config.yaml
n_layer: 15
norm_eps: 1e-06
doc_mask: true
MLP neurons of a small language model. Each row is named by its layer, matrix (gate and up: input weights) and neuron, and shows model dimensions 16-111. Each number is 128 + 24 x the weight over its row's rms, rounded and kept within 0 to 255. A neuron's up and down rows have the sign that makes its largest values positive.
A block is one neuron, or neurons of one layer that tend to fire together. After each block is what it responds to, as a language model described it from the Wikipedia text at the highest values.

L4.gate533 [ 77 135 157 120 108 158 101 110 112 105 137 153 154 148 114 127 144 166 115  72 125 131 124 108 129 120 134 117 134 114 106 104 150 150 126 130 137 110 121 113 168 145 135 155 131 121 107 116  92 129 137 113 102 138  67 124 139 127 139  91 102 108 140 194 157 137 120  93 105 146  96 141 144  97 148 116 115 138 153 133 145 112  85 109 115 129 106 110 149  81 140 171 156 145 157 163]
L4.up533 [153 174 130 116 146 114 107  81 129 105 132 145 113 125 118  85 122 162  99 112 134 164 136 127 115 122 129  83 126 140 123 159 142 152 145 126 174 109 129  96 136 158 120 164 115 109 139 169 131 115 126 133 124 106 134  93 145 114 110 125 114 114 104 143 101 177 126 149 135 134  97 152 113  85 126 126 113 128 153 119 128 117 141 139 130 124 111 167 145  68  79 172 132 107 135 176]
Leading digit in table cells

L2.gate82 [100 121 119 128 132 146 143 118 105 105  87 170 144 160 113  85 138 167 157 125 139 134 157 101 161  93 123 147 105 127 115 136 126 125 143  95 106 106 155 130 193 142 133 153 118 128 108 150  75 150 133 145 125  93 148  90 146 111 136 127 142 109 149 111 140 140 120 173 168 110 139 101 167 136 131 165 155 133 134 131  98 126 151 141 153 117 142 136  97 122 130 167 112 164 109 120]
L2.up82 [ 92 109 105 107 148 148 138 109 114 148 107 141 132  90  95 111  87 138 138 122 111  85 119  88 100 120 133 114 160 103 109  86  89  74 141 158 150  94  96 151 165 132 132 137 131 116 120 162 118 129 112 123 135 123 144  97 112  68 146  89 146 139 142 141 151 103 126 150 147 142 151 127 129 186 108 124 157 131 132 156 132  92 136 128 174 121 113 124 116 148 173 138 140 137 124 116]
L2.gate218 [129 115 130 183 129 114 146 121 135 104 142 147 126 129 132 125 126 105  79  99 138 114  97 146 147 128 159 136 138 151 127 113 139 177 136 120  86 144 126 117 122 146 130 125 110 114 149  83 113 160 142 130 119 153 134 140 123 158 113  71  97  95 143 102 155 131 154 154 151 136  50 130 156 107  96 186  90 121 134 123 161 144 135 147 158 159 128 129 163 135 138 120 158 153 123 106]
L2.up218 [130 121  67 191 112 132 153 102 135 123 131 156 115 134 100 153 136  85 113  76 158 147 132 157 124  79 139 113 130 126 115 131 162 155  98 121  86 121 122  83 116 146 144 136  89  91 139  75 159 176 155 115 123 122 148 171 130 147 106 101  79 127 122 107 150 102 134 122 173 131  85 133 141 124 159 180  82 133 111 149 107 146 100 117 156 110 136 126 151 148 127 112 136 145 127 107]
L2.gate480 [150 137 144 146 138 104 131 129 123 140 108 118 142 131 117 149 123 119 127  95 126 136 152  96 113 164 140 101 111 156 141 126 117 113 152 124 101 147 132 105 140 119  89 101 105 161 134 103 118 149 139 137 142 120 108  92 107 153 112 146  93 128 164 101 137 147 139 151  76 150 105 137 145 117  92 104 107 126  96 104 114 108 135  75 103 158 132 173 158 131 118 141 135 123 100 164]
L2.up480 [124 139 139 170  71 156 116 114 145  99 101 150 164 172 141  84 108 158 129 132 135 128 172 122 103 119 135  98 146 166 108 167 146 152 121 112 149 141 176 165 115 103 132 129 120 145 120 137 125 162 110 141 152 109 141 117 107 141 129 137 128 100 121 111 147 101 128 160 174 123 138 134 118 180  84 150 153  93 140 127 139 155 102 130 163 103 117  95 186 128 139 125 117 120  71 123]
L2.gate510 [141  77 103 149 129 135 115 140  93  68 129 116 183 138 106 155 126 106 113 114 163  95 156 138 143 134 112 152 158 147 133 137 155 137 124  94 105 155 118 149 182 156 113 121  86 126  95 120 161 142  82  89 134  83 124 143 106 137 157 162  94 107 102 118 149 109 154 158 108 153  99 158 147  88 124 151 136 131 140 115 121 138 126 177 124 145 118 102 187 134 124 144 145  95 107  85]
L2.up510 [164 124 112 159 144 141 144 129  78 130 176 119 165 147 157 144 109 112 124 128 121 127 116 134 106 133 117 151 171 149 118 120 146 136 122 145  69  96 111 149 108 144 126 138 106 139 141  76 163 174 120 121 116 110 162 119  88 122 108 129 112  85 145  90 136 124 101 163 123 136  98 124 155 139 163 148 145 159 118 139 125 118 129 129 136 111 141  95 125 111 114  95 159 118 170 122]
Mid-name tokens, CJK

L2.gate179 [139 183 118 135 117 125 135 151 127 114 148 128 116 149 136 136 164 133 146 183 149 151 159 104 119  92 161 143  82 125 150 179 118 131 129 138 149 144  79 146 163 111 142 114 129 124 159 115  68 117 134 147 146  96 127 125  96 108 158 114 130 133 116 107 135 142 126 122 155  70 131 129  87 105 114 126 158 106 116 111 114 161 136  66 149 132 174 116 128  90 149 108 100  90 134  92]
L2.up179 [144 169 135 113 129 128 117 128 155 153 141 145 159 127 110 160 180 181 130 140 148 131 122 127 144  97 105 109  77 139  74 149  91 128 128 107 123 165  77 165 127 143 134 125 101 127 172 165 105 150 134 149 137 120 128 149 108 130 129 140 145 114 164 149  83 146 141 110 143 120 119 151 105 142 132 111 147 114  93  80 143 159 133 107 168 165 139 167 117 164 136  96 148 122 106 117]
L2.gate221 [122 180  99  85 137 166 158 156  95 103 136  98 119 158 110 137 128 125 140 122 106 151 110 120 116 160 128 118 145  93 108 173 133  79 127 108 133 151 156 120 121 143 145 101 144  90 145 144 143 143 110  84 107  75 144 105 138 142 172 144 120  90 106 136 142 119 153  98 137 102 117 141  87  78 150 157 120 139  96 151 115 129 112 105 161 131 110 125 147 191 129 135 127 134 158 163]
L2.up221 [137 152 126 137 137 115 137 167 146  98 152 123 158 156 113 150 114 168 139 117 143 116 116 129  85 129 123 140 187 164 113 109 127 124 141 104 143 153 130 152 134 145 137 152 134 165 118 141 179  99 146 105 147 137 140 121 133 141 109 126 124 138 165 102 111 172 120 151 152 138 176 131 132 118 135 187 131 127 132  89 128  87 135  74 126 124 124 133 126 138 127 130 124 138 171 130]
L2.gate356 [123 118 166 121  92 128 116 127 156  99 156 109 114 154 136 179 139 160 113 163 138 118 180 152 127 133 147 151 147 127 129 124 158 166 153 130 120 172  88 149 104 131 110 125 153 144 158 120 119 161 117 139 115 131 132 109 179 104 145 150  95  84  87 147 118  99 126 146 100 151 114 101  86 172 131 142 118  83  93 121 177 135 119 150 129 112  98 169 169  87  99 121  88 127 145  84]
L2.up356 [144 143 146 123 136 119 118 160 173 109 147  91 141 113 116 157 122 100 120 159 129 123 141 137 147 126 127 145  83 126  93 168 108 100 130 102 119 143 119 124  92 109 157 134 146 133 105 133 129 159 148 114 119 120 107 116 151  85 122 122  63  98 149 144 114 140 150 137 165  89 109 118 131 163  94  90 124 160 111 120 129 108 104 161 127 171 122 101 119  96 146  93 177 202 136 109]
L2.gate504 [104 162 152 118 137 151 113  96 109 118  80 158 174 126 114 109 118 120 116 177 153 148 126 118 138 140 122 163 126 154 180 116 148 118 142 142 170  92 138 157 125 116 165 161 173 120 134 159 123 130 114  78 122 139 162  98 117 131 147  91 134 111 128 104 164 115 117 127  76 106 120 151 115 123 146 125  93 104 130 126 129  97 113 104 122 122 126 155 152 152 134 111 120 130 159 105]
L2.up504 [162 127 116 124 105  97 136 155 106 107 125 142 140 115 157 157 135 147 116 162 152 121 101 148 140 103 140 154 132 125 136 135 134 164 115 125 119 138 149 114 110 152 135 150 121 159 130 145 155 129  96  89 167 168  64 149 137 161 118 144 127  89 121 140 154  58 113 189 152 128 141 121  97 135 122 124 150 127 192 127 146 122 138  90 111 120 157 191  95 190 125 182 106 107 145 123]
Number-ending digit pieces

L4.gate203 [117 167 115 107 138 113 110 123 171 118 153 121 128 140 110 117 107 120 175 117 149 147 158 116 107 146  92 107 110 122 180 117 141 116  81 167 145 145 153 150 126 133 158 122 131 101 167 134 119 149  82 102 135 147 126 156 181  73 134 144 134 127 163  94 138 107 133 103 101 129 165 161 154 135 121 155 170  86 119 173 109 170 115 150 123 167 129 126 116 119 130  95  93 148 133 137]
L4.up203 [ 86  97 134 137 100 120 165  63 132 129 154 139  83 110 118  87 131 105 147 113 125 151 125 105 122 207  98 141 125 124 136 146 112  82 133  94 124 112  71  72 144 161 115 148 138 124 130 135 126 125 106 155 102 158  92  92 156 140 143 118 146  78 148 115 145 125 123  59 110 110 123 121 126 151 112 149 117 121 108 132  95 119  70  91 138 102 120 144 115 149 106 106 159 124 146 112]
Word-final name fragments

L8.gate27 [119 110 113  89 110 124 105 139 130 142 156 134 134 134 119 100 121 133 129 105 154  98  68 127 108 118 103 117 160 121 134 170 128 150 139 119 171 127 176 149 110 142  96 115 118 119 120 137 105  91 152 149 142 134  89 123 117 137 154 106 130  97 135 165  61 156 109 163 102 107 145 157 103 135  72 165 106 130 161 123 113 132 139 100 141 161 136 116 189 137 115 173 163 119  89 134]
L8.up27 [115 101 124 154 127 171 147 114 124 111 134 130 147 119 113 152 103 118 141 120  95 100 104 143 110 134 110 143 104 121 133 126 118 129 100 130 121 106 127 178 113 135 168 130 127 108 111 124 127 158 114 121 121 131 133 150 117 127 131 136  86  76 114 106  94 143 135 114 141 140 142 163 117 133 117 193 121  86  99 149 146 104 120 115 127 149 122 121 176 147 173 139 133 121 149 115]
L8.gate32 [151 113 137 124 109 141 151 115 133 125 114 119 153  90 124 130 138 136 110 147 141 153 106 153  58 157 144 119 123 101 169 159 111 131 150 156 126 110 153  90 154  93 138 145 120 123 133  80 108 175 130  43 139 137 121 167 143 184 127 124 162 100 138 129 153 156 143 113 108 169 123 124 143 108 117 193 104 139 122 113 103  93 126 148 128 151  94 155  95 154 107 164 105 156 107 152]
L8.up32 [ 95 143 138 107 154 162  93 166 115 145 116 121 100 146 111 121  94 150 165 128 144 119 101  97 100 149  82  78 141 139 165 124 122 124 123 149 117 107 125  94  84 135 144 160  88 100 121 140  90 173 106 133 120 120 174 120 163 127 130 152 141 118 140 129 114 129 102 105 115 156 133 102 100 152  88 113 100 129 129  88 124 176 145  73 148 141 118 114 155 132 161 105  81  79 122 123]
L8.gate77 [154 137 121 127 103 157 130 140  93 122 145 135 143 101 113 169 104 161  93 122 145 124 101 113  87 112 123 130 111  70 104 149 132 138  76 183 135  91 130  93 126 147 109 159 137  98 133  94  57 141 113  84 180 136 136 106 123 141 133 119 133  87 120 114 145 148 135 143 111 123 103 127 161 112 112 140 149 121 122 136  99 119 170 107  95 145  79 154 142 159  97 155  95  85 126 115]
L8.up77 [135  75 152 128 108 153 125 139 149 141 129 141 136 120  68 135 134 138 128 107 149 165 101  82 112 135 128 110 156 136 166 153 166 143 162 157 125  94 134 154 137 124 121 172 103 105 168 126 111 148  75  71 151 161 113 165 112 157 143 165 135 144 134 133 140  95 109 111 125 124 111 127 102 146 111 188 106 112 104 103 123 151 149 124  89 148 117 151 141  89  85  92 147 167 107 124]
L8.gate450 [132 154 156 111  93 158 153 143  70 117 110 140 177  95  65 133 118 108 153 135 127 132 108 143 116 156 130 130 173 148 173 131 136 155 142 175 137  73 129 115 136 157 150 148 133 113 117 116  83 143 165  76 167  77 128 149 141 160  92 153 142 105 124 146 104 125 118 129 114 125 126 116 107 154 103 136 132 100 119 116 130 131 124 165 103 123  97 134 153 154 128 151 105 149 123 128]
L8.up450 [118 108 125 132 131 105 169 156  84 116  86 133 124  97 136 134 105 138 117 145 106 150 100 124  67 102 129  71 122 155 126 132 131 168 142 165 108 117 104 144 133 119 164 152 125 149 130  98  92 164  99 141 136 133 131 128 102 125 104 149 133  95 152 146 161 111 118  96 112 106 131 121 130 113  94 147 128 165 129  81 137 151 109 118  88 132  99 150 148 123 115 161 147 117 106 147]
First-name endings

L8.gate8 [142 143 110 122 107 105 140 128  69 134 133 113  94 126  94 111  92 153 102 115 100 116 124 133 173 120 131 104 145 123 123 113 145  94 132 117 158 175 163 194 144 147 152 111 141 140 162 113  69 155 112 106 138 131 115 120 124  87 160 124 120 121 105 135  99 130  94  84 120 128  97 140  99 145 152 114 123 144 114 116 142 122  85 148 130 150 105 106 113 119 147 122 123 133 128 139]
L8.up8 [130 112 127 121  83 118 111 137  91 143 172 118 138 134 152  98 110 177 130 136 103 145 111 130 127 151 150 124 104 104 128 101 140 138 127 114 159  95 117  80 117 184 152 125 145 121 161 115 123 172  91 130 115 154 129 115  87 162 119  91 101 153  98  92 141 144 109 155 158 141 108 121 134 134 129 124 125 127 113 138 109  92 134 158 134 119 128 104 127 151 150 139 150 118 127 205]
L8.gate37 [ 90 103 130 142 114 157 111 160 123 136 144 136 131 131  74 138  77 127 101 147 177 130 158  63 172 110 161 105 108  93 132 104 152 111 157 135 133 160 153  87 156 144 107 128 126 121 120 166 145 103 131 108 162 120 109 143 149 174 165 100 128 126 131 104 184 151 128 151 134 117 129 149 122 155 120 142 118  95 133 133  92 112 122 146 115 118  90 132 150 133 157 112 129 167 171  97]
L8.up37 [159 113 170 117 156 102 128 154 143 130 125 117 146 156 107 166  88 148  84 159 145 106 156 134  75 129 128 133 138 106 120  60 146  96 142 106 130 154 132 136 152 142 126 121 138 123 134 125 125 139 146 123 152 108  96 154 148 148 146 127 150 130 121 150 106 140 127 157 122 116 121 140 106 104 134 115 156 112 141 124 138 118  99 159 136 131 136  94 136 104 153  85 171 175 146 130]
L8.gate356 [142 123  98  78  60 112  85 104 125 129 140 130 124  89 118 129 110 155 174 176 151 124 165 110 158 112 128 130 168 113 145 121 116  79 142 103 121 137 149 141 150 117 132 137 131 164 143  98  84 131 140 136  95  94 132 158 170 144 118 130  81 107 123 125 116 147 122 142 131 104 120 145 107 155 151 123 159 101 147 131 159 135 153 110 179 111 112 167 119 151  76 136 167 116 107  90]
L8.up356 [131 107 135 121  91  96 116 114 113  96 130 117 108 151 107 167 131 145 165 126  97 130 150 135 154 101 128 137  95 102 133 128 105  94 209  96 132 120 138 147 139 125 154 103 141 144 133 129 127 122  93 127 144  87 168 183 170 152 136 110 124  83 110 156 128 101 150 125 148  86 141 106 124 143 119 164 107 134 125 167 127 129 107 174 152 144 135 137  97 127 127 174 128 126 142 101]
L8.gate446 [157 102 130 133 132 125 113 123 107 129 150 120 150 116 198 151 139 108 171  89 165 157 143 121 144 146 154 100 114 125 153 103 115 136 149 130 134 113 124 127 111 150 150  93 181 138 128  95 101 128 159 155 129 128 138 133 119 163 113  96 165 130 162 110 101 119 110  49 141 109 144 117 108 162 135 124 141  83 118 128 152 113 128 134 140  92  82 169  61 129 134 139 146 158 133 128]
L8.up446 [154 173  89  52  61 139  95 104 153 137 139 147 125 154 144 120 134 108 160 160 117 110 169 113 140  73 106 117 154  99 130 136 169 143 147 126 132 132 134 121 131 146 132 126 131 131 136 143 150 158 115 123 119 130 134 159 141 112 147 139  87 143 134  83  98 102 135 155 115 167  94 163 151 110 154 135 127 116 163 190 133 153 147 108 117 137 125 145 140 130 154 139 151 119 147 138]
Table-cell numbers